config = dict(
    tie_embeddings=False,
    init_std_qkv=0.0242,
    decay_fraction=1.0,
)
MLP neurons of a small language model. Each row is named by its layer, matrix (gate and up: input weights) and neuron, and shows model dimensions 416-543. Each number is 128 + 32 x the weight over its row's rms, rounded and kept within 0 to 255. Numbers have three digits each. A neuron's up and down rows have the sign that makes its largest values positive.
After each neuron's rows, "fires in" lists the words (lower case) most often at its 100 highest values on Wikipedia text that the model never trained on.

L2.gate1072:146144142124108124164118154146114182181099150127145048090133144095154127107182148153118129124147143188102144116169194118120170145169158121101144146183055096112162080135179111094112162074077148068164105085159147097135128112129070137167168165081176114109139150134154138121110119109088120133122117182174153156161080156160089108186144167109109136140093124163151131111131099138138164112111
L2.up1072:098149138155084084192109156101096098114118084150159080147197093050119175146123151095112171090128083115146140108086120120123146106149118142134096117131087123125070084116088164104078146081125163103186084050123123183189105136150102108107133161127171080145081086083109112087121099166106097149120149138137141163139121079137096113118162160123118186114161105166145127091162098065152097214112
fires in: "known", "painter", "notts", "painters"

L2.gate303:188058135142113160137104127127134127102165186148102108118121106182118083221100110145093131123149128157127051092084130154124171163174125108103110121078096149088107119112163114139140127102095208171141085150046142123164132125121128076133086133144100141156086129153182059103101140137160096141140123136167115160167091066123153140188100143136076105108118086130095060093146160092158133171121
L2.up303:116172116121094107119146158139133175147112108118114160141050185159142123070120122108139177157175072129200131139141140159103066080119175124101167156165183125168158136133153065136178095140166110072112172098178114157099135178166143145159145119091167142116186179119093152075130123105147140039090150098087112089146127170136107129100191129128149137141137112107112118109040192086133111140161
fires in: "served", "playing", "serve", "opera", "working", "work"

L2.gate823:140106133133097127158129147117176164103119123188079131086147124158141126076154167120088108121160121099092073193076168119078137146099074050145155092132074167147167118130084104184112109138131167104142109135134114094129163139109086166196090150111196163142083121171135029129122110060114114122121107099164191175109082113198202142090097079127062080162155079148136158111121136137119173141140
L2.up823:165087080168073108158126141124174125133126109139088107093085119170134122115179163135082142131133124094062083185125181074116162128092082068093194104161127188170162174129112118147193115109121182159118152121150086154125153129082119143148121173128137147132107109152149088137129116050135121135126118148146160139129081084174179124090145107152066054136115089174132117133118137184145168196104
fires in: "local", "community", "liberal", "municipal", "metropolitan", "labour"

L2.gate20:153122157092121119081096178094144116101126134172111162107131203134154104130120102087127119150109076150144071176096138179056122169127135044154110154131158074120152081066120070146169118098119125168133147107112137111105181145136099097145105107084183160075136158138120122166115097134130172120107136088118155161179097106156132119129115105104098129094102096106145114140133151098146161100126
L2.up20:110132189084144131139122123100143134126100171176172162144140197127129047164056152121122100146134092151083065109099108150123074137069170075131129129131212127113130111082103111189183106139142099188125096095130112143106169190076124078222073062105177134075141154159095181130130095114164148121123197063111117123210115086156111098102105119137090117098140103090129095135142151115155149136128
fires in: "court", "chief", "office", "board", "congress"

L2.gate901:109116164153109123121112149124151124123146117130119087144146138105164093168079140132075086178180071124155102158098154083121089164106109154168136108160078125159136158133146138152132138092143162164180133170105159127145111146064200107142182105129126109193133139171119109142168179174136123091138129075106118119117106063096163106123110069131143067162151113157087162151081125164114135140151
L2.up901:130102098133130161106126097062122080158114126136131135126143097100108140143113145168140088125166139169110099103063177157106173155091099060143139167116139079097117129142097106145115118103155098155116072136100127158144175135154080214141125094113170126069143082138116156150076140131123142156145104142143106130094125122170049117132096126104090079127103125146147154119171120167140123249058
fires in: "county", "state", "union", "city", "town", "congress"

L2.gate997:120120102175105121117054139131168097089157134143121124126101175076119067056103118140101144118084143177070120125156105138085122147151101144118120077168166080148119080127087135147145152072099123211073131168098120107116120137116136106151132106136132147073127090185100110133061112144158115134196153172133106133146103153118067119128088137146098180155162152052138148064093137200187146071158
L2.up997:118118132143142106129135123138174104088117126158101122160138160076148086098116111094069149128144131153129124118110130149104164132098127182117135131162099084116122135126093095138111132106078124213117168146100117077144187135120126187086126123195151105072079112137076096129081147142201136127182155162077117168145107092179100139105106164129091132097160144092170120133155096153159188090129
fires in: "department", "institute", "board", "university", "journal"

L8.gate390:179133142152109145187118143113123070132136108133180105168132160169105097109163089096132081126131166097165183110142100087092052134143120176154088151166076155122118143118111137112093143137109145161092085107139148150128160081089128155146089106089076146139163096109110151136169118133130112153133086118169166181101130111168081086157071085137156106240127147132082124096089178139129092067057
L8.up390:050140119114107125112107131146129130111107121135118075088143159120145159104158139051151073127082192121186141130127143099116162179145105110112130166107132126170108131104122091091094124089167115140102143143153063136119161116173125145168136155131090070120135139084183096094074084153142117116108134115094125122104111100132121074180108121137096132107135088138153126114122118141146150107134
fires in: "in", "to", "into", "the", "at", "by"

L2.gate1228:170121144094079184114153119130170148116133161099140144063100147112135199163188132145107115117112094133165132151132089193113114167123130070161057125154080075176067143134081133110106119167145131170145142210129077152142136109116099148129139117131112107136131103146107155091087116143089183146128090124104142173126062136162159193081084131137106093145138151188150159169135122110111168100152
L2.up1228:116123121141131198143132123141170162129126137064076143052116155127161190131179146095121169072129141123151119089170115188150158160124091110195086151187152132168066168121067139107184106161165140198142126229130072158141130124126116181092148119102075112106110152095106122069117165153134140106173101146105163205147108129114165144095097146165102074167119178145116127197149102160198100103157
fires in: "if", "while", "although", "despite"

L2.gate1155:174110211175099114157185138094120117116112105134142187106155139146160101103152143166157151128100130172139170097124147135174141094162139132183120181101207164091119105143171129149144126137108116152126106156140125123122147136154099110117174156064139165116151159155121121157156105148094126215147137143156185162082045132160146176165105143105129143192110165142070141120137133169117131141112
L2.up1155:147059145066136148156171131133145163128140197156114154167103097081158150098106093081180136130167118172122096181125133128076177114193073109125108151137066134141121135098194055108116118131149123095115135080084170132125130130108093117062140193150101126113186131111125079156157133104085182090171159133112157105095103064119156102194131062111137173129128096150176123123156110106135167119125
fires in: "around", "about", "according", "by", "at"

L8.gate1343:156110116141099147154058156115122139153175201103098125095094138173121151072147145103179107114123106150099109116103115131102155118120158159114130148146138119135151142120190186118157154079151146106115077067154123121114115146146146146119142096129162093096091156175120137106069066202078093144155129137118110177114162182145099083085157106124153124080149180147096127145155093140106121117160
L8.up1343:132069155166156139074173133056054147099159119116111121144095193137096096131171205098148186103093114143148121119046081203152100164159166122160060068151162108059083183146111119147093114141138171153086082094109115118150129182141126127126122168118090080163124109150143148128110110075196083130139199143085080136145098154077171135152096128135112059119097137096152151122110141140117158086139
fires in: "that", "favelas", "those"

L2.gate561:166117114101081154136175086142091118108094155168121067116078152123166111085164156149172086131115128126145091161138112134128139187135124076130169207115164072152136114116112140079128149122120164160141125104115178123118135152150112147110097098140170171076108133157136147142141142147093136092139161062147133123140113118160150125080046132128108158139158115104155127172136117090142124108123
L2.up561:130161104106146154126161142158086080103150165106145152163137125139136145140165119156131092178118076157094117133068088106116082098099155112125171165121130132151143119139078138127136169077115101128086066110124152143114180133155184089163151082146137116111101113148112151080122185116104117041151165117127115169151099133138118171043069091113124143160080119125118121139154113158068094149077
fires in: "board", "award", "awards", "court", "council", "foundation"

L8.gate701:154165147087110086144147109162151159156171118093198124106153140131158108104138094139174088179119120144189161126065127155088153080061123110132095180119113088157127125140058057147157086098147125124157146138150131169151067157089055149131151082106118113129220150129123098135112119134096178091167148147162136082123142116179131153132119078151167126166159072098086083086126118188157122089096
L8.up701:151138121157102139136137148092136182151119108075112119149113142078104120061166117084117078118071145137182089140171121162127150094067125115110174089133131098101105087115086115095110159109143098168139125121195170207129128122108120121160125095122122088118209061092109146097112093143087135140152059096105151107136158116104117127191149108130186133116129093126154112125138141157152091142155
fires in: "the"

L2.gate1159:084065133094141146156142197138124120061130207089112129163096159109114126217148181182073151081095111178165145108141097065166140128112193123116091124110159062103198112163166059129124145098084126139149128143091191110132150170140130146149152163140122099094116105141116146113152142163177122142156094102169184127114102151166181119169154123071091177153135118142148141123117100100135153167104
L2.up1159:109095160111134153145176158107089151192107109136099120113100097120146070095075109115138060157136146127155104120143106136098126106127110100090132110159140122112169156163097149092166144211187114113159134116186139136122117114108140070162072120085155089113145141096040111120150139083176113142134126092116183136131111155065127184138089100106164126101173110074031116149128089143177128055136
fires in: "both", "without", "not", "none", "either"

L2.gate1135:149096130128087130090117105109067147145081081145055086123158131132199099134122118136177166155104120184123073171202118165114140164127093150126154107127109143160158122125122095116214189127177123139178153138154171140139167159090146172143145127154126122101049122070131134155125144085084153118130124105098129162142128183136132148073088119122110115147140108134120166112128124127077120087193
L2.up1135:097125127094154123112160116149114129151123109108083177139117101093113121094167091126211102113122096122110128147112113163075144168123107093126140106087103130143102138115128061163168162146137147168120158125127164112131189132182123148110080114121101109142099161143130171151136138121161083188102106114074105088159127128124117108021110130114100160146148140110185092141118084150117089203132
fires in: "will", "did", "do", "does", "could", "need"

L8.gate800:101148124135116125128102151117152196118158124132111147132161163140188113131124107176108189109153138125174125123124100118112136046115158093178042132162073143131133184147099152122150177112060109133073148089149088131091118090137101192101184102202157132150153090186101099067132064204132154125128143182138154118133117097126138183097132081158162124132186155166148108118165160111125083092148
L8.up800:176097179118137126155155094135169159116194106110124152158155104127129183111088132110144150113120126176134183146129078087086155089177080081157068152099105139128149136102112156158172199055101069140150154143180098148084113141106104120102152147100110140110189120145146132076185102138142140092107136138194106109071137178137110165139119125124141103127146063211133099122114122108167116076144
fires in: "the", "s", "her", "his", "first", "its"

L2.gate1274:119063141157163096181078150156117164148109123043102140108168092113169106134101118128149118112106111117118160085089105143163083086118150126157113137138186104135157190169117094082134152208130125099135120163097095177144110111136102155167115139076157025128144091164092114096172067155150111152115135091090152135101122184100171088107161131100160125131169188087063107139134077142112153124103
L2.up1274:148072111071169100180150129163149144089104157104119150132118089127167119177139152172143083057106116160128067137093081128101107155136160104116065171166162088105169128176119059124096155132169099117188113181119165103164162110111156144112093111132127132130106115149068137144133070144117120191147063073109157124090159124101150107144148089096105121131209122100112125115126164098147193099090
fires in: "both", "not", "never", "all", "either", "whether"

L3.gate1311:176110113120137164127098104146154150121132073138181095148132101149103126094183137172207124161142137148074091150172114156073096132165149092091125143141088154135133167181083068075177186126087125053040186178093137136122130126057124175113146144134117124066123071120115142173130155125091161099119174155137150176123116167110095117116103122141127165183155108156107108108132107112150133128180
L3.up1311:109148166113130147152163138189131149142130099142152150120169110123118146112192161144133147142112109142111083183120149131137130187122152161121156112080123172130111153183130129147178179154085176051124027123134139163115024124075109173134127120110098101062107098162118143200106206131181154142109147179133132129176134141103135088164094117122151153137094106156124045066099153144155091166107
fires in: "did", "do", "does", "yet", "thus", "south"

L3.gate464:193118157078147119125134125137104097090179160108141200140130141173155155118101086147094074164103121123140119154112080166145142174150129114151118125160127087122134116099123120156154056073170140112086098098043124101145155156186090144163153063185158180078111109105141108129108148107067138082090170145148100109065151166180068126099112158128118092164104124161127070153160102141147141158126
L3.up464:148143133142191101106082156165068128097118092101107153166184144137116189125137126118147128129094153178045129118125105152221129166139138086157084129134127095139150110140090132115164090078171144115118091095121107123154161131186102141149209104138165134098109071130172133107133175146054160139102133125217118136181169121135022143115193183131110082164130107119131133131112055124138090152176
fires in: "court", "house", "genus", "isbn", "knight", "saint"

L4.gate679:126155139194140074112204125156131150126127155126149104125118055129128127096130134170125107104139152142123120183121071188132119188150181080137100165106144128108091125158086095120172124102128117122056091127180117168113109122099096156138079103212143182095120077189123064114152142109148116157140112080094153069113095110127080124102160133118174157093152143121123139132178146185091105143151
L4.up679:079099109146115103148144129125141117123152179212156129135137095175196102135172098077133148140081126143149117193149112149134108119155192127121098149153102148099138100184117035148097110144167128180131135149153198152115162096089069111101085131148108093096150092085126149132141107128119101114131129107091129097142092144210152137086116136086156136130132124199139073102127129130071099187184
fires in: "began", "did", "started", "does", "do", "made"

L2.gate61:127128131165134134115134123160163082114191101126165103121103104111175123089098126128141102032126137139097139113133151185133087103130116092147065094138139111100092125181170112133137120125132166133127079100049148138157106099095178134132135142163160109101084159089061147119135077095059113173112099099118163133148125083186108151143140191060139098195134108105150070124123193086146146094134
L2.up61:156134096124121144141110144175146082150194073096190095132106111158158117097096120105108152087069174177094161118139148126130119117107136114149118115140127152119052149162171118103134110112176101114128151132041138130155132128110124116145123165135151154124085121059051080115130086103061087195104073136120179115137158084115096164160140142118147121179156088083149117107091204122155229094129
fires in: "song", "music", "songs", "aircraft"

L2.gate908:151139122144126159099098138122111118154120104148122099143089146130121084114161126168111139090111134150105112172148113141079108146150146080150154066116139137143038179150101145143173171107143132133078115119135166167133154081200097148188150080063105170075168094094153142150119132155074143098161158070100123159144137082114092083140068119141108155118161150108128123101086109136144166128123
L2.up908:152082120053102106172144160129151101106160128157130067118083197117087128120103137127116140149175134190124138145119100185113152175151125136120134132084061115120112088099093134108195172105112098120118127122124145096102160129133102113169193146156154107053051078123117095167123153152109128138115168156105185156147055092116113041149100132089108096118109100095189117140144165156160126070166
fires in: "government", "department", "airport", "committee", "institute", "commission"

L8.gate600:162111149149118154164116137087133131122111124118103107108125157134144120163144174164151110097166149110158119123099128113168086145133101145173102106143128127084120146141177151107076158158046172014112148132203090096171100111159114163127113112128129174086175099148108069052106130107074145171128103137138123119091109192103155138104137151122176094166097134146168193110173120119124185132112
L8.up600:149128122130117152128122155103165123092182118128123153125131117131143071162195156130178187119100131081122089168114133113147133120158142139128146134116111092133128070150138117104063165100069123143097121158136129109193066114159113173117094134115149195125138124139078104099111123110117111065101099133117137156155129126123103206122117136112102147116095098097133148084109089124113124095170
fires in: "of", "on", "in", "für"

L8.gate97:115111096115079145122108148149140162107135160134087131042167173231163163109187074130194090194071154107129161129091075111170107116147094166172136126164104130160166108134093131140142128147160148108081079121127168109122162157158074118111105086132090142070108149184102128074158123176123127128122107179147104134116133132157185106131073124127108117075143160133087079131106128152040073128170
L8.up97:118168089155100112121157109142178145149086142162094183111155142170150149079159065090177135086142176098159138093127167121132123139138115125118157161216084144138104093105159088131133107109113109121102100131140119115128148164177081061121138099155130095127171171199142124112151106148085102130162086122106103115117125177148134177090074145128108114148113151113088116118140155113047041115187
fires in: "a", "an", "japanese", "is", "american", "was"

L8.gate256:118120099140162076143120134126142085117155113139113148126117174115097084087149103104102135113154155173211118143117125189096177068110115091111126113081156131123155143124142090119121125036157091078085088123207103161114195124144025112154147143126122156084243095178149121127177117166125159191121081113111164139099108172121117117067073100161153064176152094149097119109231096127133078100134
L8.up256:068133116173121128121137145142124168126188205156113150138096117143053112133193112113203144152115120103201114149064176154148148113178094093098137200090147145134098148084182136134061104115110106088111159128158138089111127091160067141118169096184128099135135132121099141080042095117156149119116070064109111192120102109154131142181095093140142184169161080082134134161099128123139152133122
fires in: "the", "of", "near", "in", "at"

L2.gate684:198080134100107144089122130115102171121137090083086134147121172140118116133113136127150134105082121160107066123125152129155084150099111149097134131135092156148147155131156121100170127089135174185099126151138109171130113112115165123144179134123132132133082143158164119140074104098141151150132182115167087153107124140153102113137135099152102118163167117105120106139127175095166188011175
L2.up684:112038120127107112128098062141162108143150106113093156120107147086115125081089183110194118144157099125048125183183151176076080145158074125108109096120179075121103111126130111136167155151120124159097135138134117149153098106136114144111178125121101091080149164153160091097091126151173100078145124201134132102164125109137026106114156141134076110132126147132180137092106107177161167126154
fires in: "may", "department", "section", "school", "year", "institute"

L8.gate523:155093100148100166136080120108130147128158182096172135185143123127155064151080081120134126136161146134161133114113092108123091110092152161110095097128154109150128077152170068120105160137144170130121136079129093139142067131133087173127117155169091066118089128143110168132137159154088095152151154136171197127133136156143160186130115131131181139135106140142103176115094125127156118094187
L8.up523:170089125144123131160133156147139125143158158132073130083173175163143111162105122106128126137179106090135127060049054139084135143143135139118172073119169128076139191142253089160088163136147178118127164093120184121158185163075090180148118112209132138099090202100125145121079092114138059119096158176140167180188118171099123116154102132144141113113095103131106140146110118111171163128177
fires in: "part", "that", "member", "head", "members"

L3.gate206:152121166132149088075143111102119146121170174152153117132159133090112135146118097114103125146104089178169130109098133110140142144186090092129072137104147108112078054157124123104104139125119101135099067180152114084151097123139136142135233086094095096104134091125117171109148106111117056165096147115127173068138128117123144184134123109154118150157200106105118116071103120189141082127118
L3.up206:146162157131096126109137196101093134100116157126106117186112144153112178196056113121085122111144111182110086128116115138103177189157115123119082116133124140115115106188084137078085074145122161068214103120092168128109160117177099155120160155122132094100097094129133153165060134086125094150123100134151135127089173110140130164221177188146093144123178134129118098131119126131157109166132
fires in: "railroad", "according", "message", "temple", "mary", "news"

L4.gate344:124095115097071152123137135121175129133107155129172161163055114119184102143090105175112095092128118127072125163153122166147105153148133087155186137138075147138092154131109111132145152103090183173143141178159143123081127104140105210087111120183067121122167119165170178132106145113117095166096114088147111167118087109110148151092068121147153121098100173127168161116122158104076087099141
L4.up344:126081119098139137108106141091181131122097139138205127175117106129190131143067128173113106056099115153121112152183058184150106172104126081137163156151074145145076139108100078140073182155062185133146084199147099104096078119148139168102080135131086123153161075177171146125188129167111126169102130071152154114109103107114173100079087090090149097145124163087154112122189146084089107102145
fires in: "began", "continued", "started", "begins", "starting"

L3.gate1197:176109158095072062145111123104178128142129130097162158023120167114163103100047143196074126179204102116108152157082134091086121114164104100115165136113119136123132147134156141153192141123071187125109097155143107116131116161091111126122135164119132121162189093131143144122102103131146126133076108128171144123152073123123141142112101090120144087119087112082111143113135100131076138096194
L3.up1197:143158128049099135099117097179161121156141162099140135126140108160141159104112118099086134067128112135141094171103145182032055108119142099069097140108132159095109133124114103126126078171116112130071064117101130093153181140134139101162159145167133125098143145167182138124181129165109139157098121104120132115096138105117157116103088087122129082106085138145151070096173131166111173200129
fires in: "county", "school", "state", "town", "arkansas", "house"

L4.gate517:130087142115152133195147147155134160090096139025147071143078134086240101117103088114112028130118111123131102173132101138090106161112139099137124133105084095108119150113114067116133114166077117151099076157141183185170074169115158139093084121143178096091127128123139122175087134142119109099120119130084152189125059122116109131109060136105092090122145167126133092115095113118112142166110
L4.up517:132100131082142162215145112164130132143134145052122067142135147118171120122123086160185149159082154133108103133141132157097155153090116107118136102174176099126101111147107131091132095146096136078092106191112160114165119173130130130109107157146157168106153166083102133100067196093135110017218059127131109174140088163193158116137131119127085151158097142117106141151105126138147112120107
fires in: "while", "because", "despite", "although", "since"

L3.gate122:115114108136109169110175107112151130083137116161091131094066158120129154115101138175093126133089116135101129168161120185139090140159130078101143071110128107123090181089125116152171158064125161171150116091108119092158138152174090149172126179154152100072191117113069123153103124119066160135104149209135090105080125087090145082169129096164115130147112107128153110131123177113102111088087
L3.up122:151118182105116147079132196134157164096151117112155151084150206087156164111097149088107119101149138170128161158090100181128116141138150114133074142124133133133139096078121091145144149102098140102096143135122143113139072174076079169160165156167110076133149158165114118142147127142134146146139112143049097134097071096105107183120032087101118100131103116116131157098119126138043127090123
fires in: "county", "state", "national", "district", "estate"

L2.gate607:188116097117144135168085185108127113095162157109161216146110124145094094198132117107121110105160064132152193157101063107144112094135138120129131151148100097136138116164082076155094095170161186134185107197111121115147116171135035138128141086157159173127151094099155112119142087161194163112164149122084179123084182080126090185087067096109151180134128103157128103144166197114124142151116
L2.up607:207108115123097131111157087164106051107146163160130076092157079147102165134129119141116076145149124084164118105049124103142148182088133105120181136121119155058065108095110118129098181053154125148121149124168089103098205144142113155121142093067093186205049092166118161140163154180130095126134132107159145151181081078122134165135132154104104144131159115110108121117162126199139139217113
fires in: "school", "from", "court", "education", "ar", "house"

L8.gate1314:088151138153117105147117112012137132161097119146092106115150085114107151056132116135122155110102130190117105140125119095084155129119115111138139179122133140121143165110096148116171129158109122110172157170150132159120137108136149125151177066103105093113115143060107140126139083108187139081141129128052112125141134113142158105022192101166110174177133151132172178085161161119078168178166
L8.up1314:108134175143091124154169107073161102113132101139087151159158136129143130048119140109197151090106080130136101134127155136093155099162114078087120158106112123125142075141177171118082120133082111155148120185197116155114098120163096117125160066169079111115069109070105177160135090159156129121171165138085103141082140087177059145057171091150140185078123132153104137138134168185115155136114
fires in: "very", "a", "more", "too", "most", "so"

L8.gate743:151064171095106161156129115107147128163096135123076094113152159171162094140178126068206119189154164182159135106090080100138076066154126132132077199077197089123147144138154112109137139172113154115023142165183131082080162140140121126126069192129107120154143101150147191109099094151128112120172101118164123131119141064098155076163080104111113156092182098089175140102079138163132140086133
L8.up743:145136152140142156146111158148108101109126033131108104133143124111128151098153159101086155084146156146108072146157120114091171143098104148091110126134152158100085139149114102147143140118157129142150061108180111142103154131147149127182107115150094122096205087173134079113105136127068107142128148173164131145112094103125137124144133136123192111160099087125130133142195128158125163134100
fires in: "the", "at", "his", "of", "from", "to"

L8.gate702:074119073142177146076192164080119140094084126125085153143151138194089099053132165112124174195140155106157132119100137123156108220141135086141159174166092099137110103061170110151128166139147156110120108168123104141107165194108095143135131147176180103105103152176112186139207040103140209139135116165106110174068119101121173086146146098163128100086126172088115086106128151140123093133126
L8.up702:202181112183080121161098058135106143077063111095124142181127173146181144091110117128191166124149117177106133136147120127124102129151156085100071124111107130089129074140200124125118164120071168101156105158195132155154112141125100127161098162128138147114096102173099135156121107151123130144158140105143157110131157167151102118140128117155142160120104055168109196183142153156160101122182
fires in: "the", "a", "s", "first", "an"

L3.gate1329:113191123147070165175080133145125096176159110052142094114097086139127121125109087156167126091151100108124094063162166135151142117111177151118091122144131143107058149148153164104180125108151148138138102146121156134090104161187124107099127068119124125179133109123163111122133134151098089140122112132138106150203126083074052165125127170137100134176099104067135091134114129116180164127127
L3.up1329:103123098139138155157099154130103096143201135126175100097132139095149100134122099163117131048116100149097057143182150154082097159135168122103092136106101063096096069111108121111132131124184168129125065119117164123143109093167132107136146115134129107084076134060145110145171141138097104130119091154104198110151147104153116145147179135019175090133088102091133091149090156101124173105178
fires in: "song", "album", "films", "songs", "episodes", "artists"

L2.gate1097:087143136122107140122137149134160111119135109138142144109105147100146170148029123177109105146160077202170143160110161109120086109180145107098160117145082114143112087146082112147140150113168140121129139115127116147127194163076144216151114169165139108122158134107150107114111141165106150128108136134098127083103110086089090110142136093110115040111108102125160128157135190173082176174112
L2.up1097:132092161106120136112145170157130083144131101104129145085147189119107123136085130130084060143192080183130112124102100136120132171158174048166136133143050116144104090123125140184168154075144113113166075123141130103144229184102118202154151165116152117135138129164125081110124140154150140153098126155113130108088034076113085138153063130082078100100110098109144156151155126118109163185142
fires in: "county", "state", "district", "city", "interstate", "township"

L3.gate932:147082097128130140188124163113141160167106140083099173110127078125180046172117130136124119102131108143143107107130161088140108098108122100152125086154168126110189167172163094135176148108111123102157150144124168160140147113159121159158080098077138087112145131149134081121193093137157147177174125072118181123089128182098168085180119119111171162161150174112101158142157139171131164094126
L3.up932:117068142110133116148107180137122151065083168098108132117135115152182088180195158094113037050117107152126098103134073138132133134112145082132090146131180085061191142122125050120110149146125167111097094132083168180146125123145098161156044102134122089099138146138078095100141097129153138155131119097091162133075084140100182071126141127080167141104207143056082148107147101090144151132137
fires in: "both", "such", "each", "either", "whether", "veach"

L8.gate885:116126087167114129124135137155131170166111170122126107096114185149145065131113108096103129150118096199135130145072134192140145101155131155117087198100145134158043200100115098065163171080091150149118122133109122133112080096160094157146120104145095102164181059093117175127093114141115143104113083156060154174101079133103143174090149185136120045189177175132099173122128085168130190117164
L8.up885:125128121099101178145161117063114180153120076111199166149137136109105108113134109084127113094145067180157062138091161146140151091202109149151119127155142140146091098109135171119129141092115102155132128156129148146112102066191105173143132136199128137141169096169153105133098159086128124065158116069027152144065082092168145135128133119121175185145148125133132088137129160084166129133097
fires in: "a", "by"

L2.gate435:154050190135139123142084158165091094110161203113140179112079049173134107183127102084106108102137142176143102095177141181118167150154112100119115108129157080127105089133074097068147115161068184157063155126090092174133152123128129177057077069117183125180136121158134117128110177155126107120154134129164079157167064089146117076131155119126137105104109080096044150127106140071152118255120
L2.up435:174045098092135115117165161078225149139131129122105134086104170111100088102159153111163084124143107150149108135104126096115064184154158160134109128139146092147120147131102191121125132177096160153101135116115155116150162127096171150085087168155155139161132124106147148156145113174193156132124118095116138135113136094129105136159050148156073157105127190199117176070125170157115083117202
fires in: "league", "highway", "railroad", "congress", "state", "candidate"

L2.gate1396:143072158121183164141124167103155177116120131118128105072155134145118100111129091182122139151087097178145102119132114166095140131160148105092130126162090139118091078113108095101166165116126140111125143085122126116154131115116106159159117118116140101116134161112114044095140138122088138143103152117107112114083083090058078115177145081128136105101156072119159097112135122138096153176145
L2.up1396:131131149111161107101085160132183134144141156130161128133122173050114137176143135120116096054194126087104045131048124107125128099194100042158164186098107137102124073163126096193177128151157136141135135146090120152089078136105159176111080144119128115122133074125105119186092148119112129108158121149092136127109128072141081072141105125109108118155152139128148113163137169103114148097094
fires in: "county", "state", "region", "city", "country", "province"

L2.gate1194:149168135138126132072129167128114138076182162222141086153083172138180170153083082122104118134123102158166044200136143136132105155092132160074130168098122110154194146147084129165107156156167164121106096165126201090115174153130111135117121182152100098155080144074125145137121144080172133153153167085087157100104090088130205190141177110127111136072152163143101092155186154108135145170135
L2.up1194:161142115181117135088053140126058118110150136186112110131126177117129147142164106084099108128195088101129128179114184105173017160093133151062141122079156149154137120122119079188109109157118162094081070148185128082110133160094091131190091142137094135147133179086129142155103141095109095128104169096109078118120023117084166177148166097134116133087123152163103066106117104098078193119113
fires in: "remained", "remains", "serve", "operating", "served", "currently"

L8.gate520:170127144142083103079132138071124074101097123110079091112091114181133097161138118152165120104143143186146110132105173128179127153169067121196117163060126138128174081172203100122120184133111088110113133154092201120146107121104166123126070107149113160122116183152117111148100147128079137107117105129124133116109189138108119165081127165106126123068145118083119124151159108117111145182165
L8.up520:098134078099107114131103139113120135123050166103045114147230105086074105082114138175073152113177134113185144112086155145133144138144114154115126152054120140135211165129122080078128132128118134092111099111105169100159106138096164157153114142117168133156122171127121138208130123122132168163105144143067139108129162118209156130164062129117103119108137080143158107164164105141142094126158
fires in: "as", "a", "became", "becoming", "was"

L2.gate1443:108079147136168050068160098129148160157085099132141125117097124107199101170086119153131119141182082185149083135139141097098099118162115111165166131104134161122140131163149101160125169147078116099119092113103131104114157140105109158153106148166101100096147145156159147078126155135179142103118130080096154166117131142161149142166084104138123087136085094170151146107140107149108146199131
L2.up1443:132110156095149055121192132129129126165093094132153139113096107126206120154104099213118130093164098143108091095141159096081108138137092084145135149092088125160101142148137145130124113124148132091148040120083134060117175174118116127162118136169129062110095153113144120160154149135166163135055139123090157139116154144168127125142121106145115069116095138184156167147132126129081118178167
fires in: "county", "arkansas", "kansas", "texas", "republican"

L3.gate899:085134149099187124088105116131100121107102146185160145131120085109129126135146128140086085125093099161094103136102097106065139100096160029150130156121161100137130203124157142131099162095049123077139168155110153126115108132088084133157093135139113142061150204129142107096181132123140165081100069179093126151173139118094112165137046072140135096118126082136154093146132200086108069124121
L3.up899:084100199141119144143115175123142154129048162155156151139121134140146149157109102152119166117133120105144089128113107131114146168143130104079134114160120155144139139139128096139120136065083098059157161169172160045138047122163106145107111163118129109199203070180111117145168150124199144140086067153153171118084110124072128133122072155145117066126131095106131085132107187120068158030134
fires in: "election", "congress", "assembly", "county", "representatives", "politician"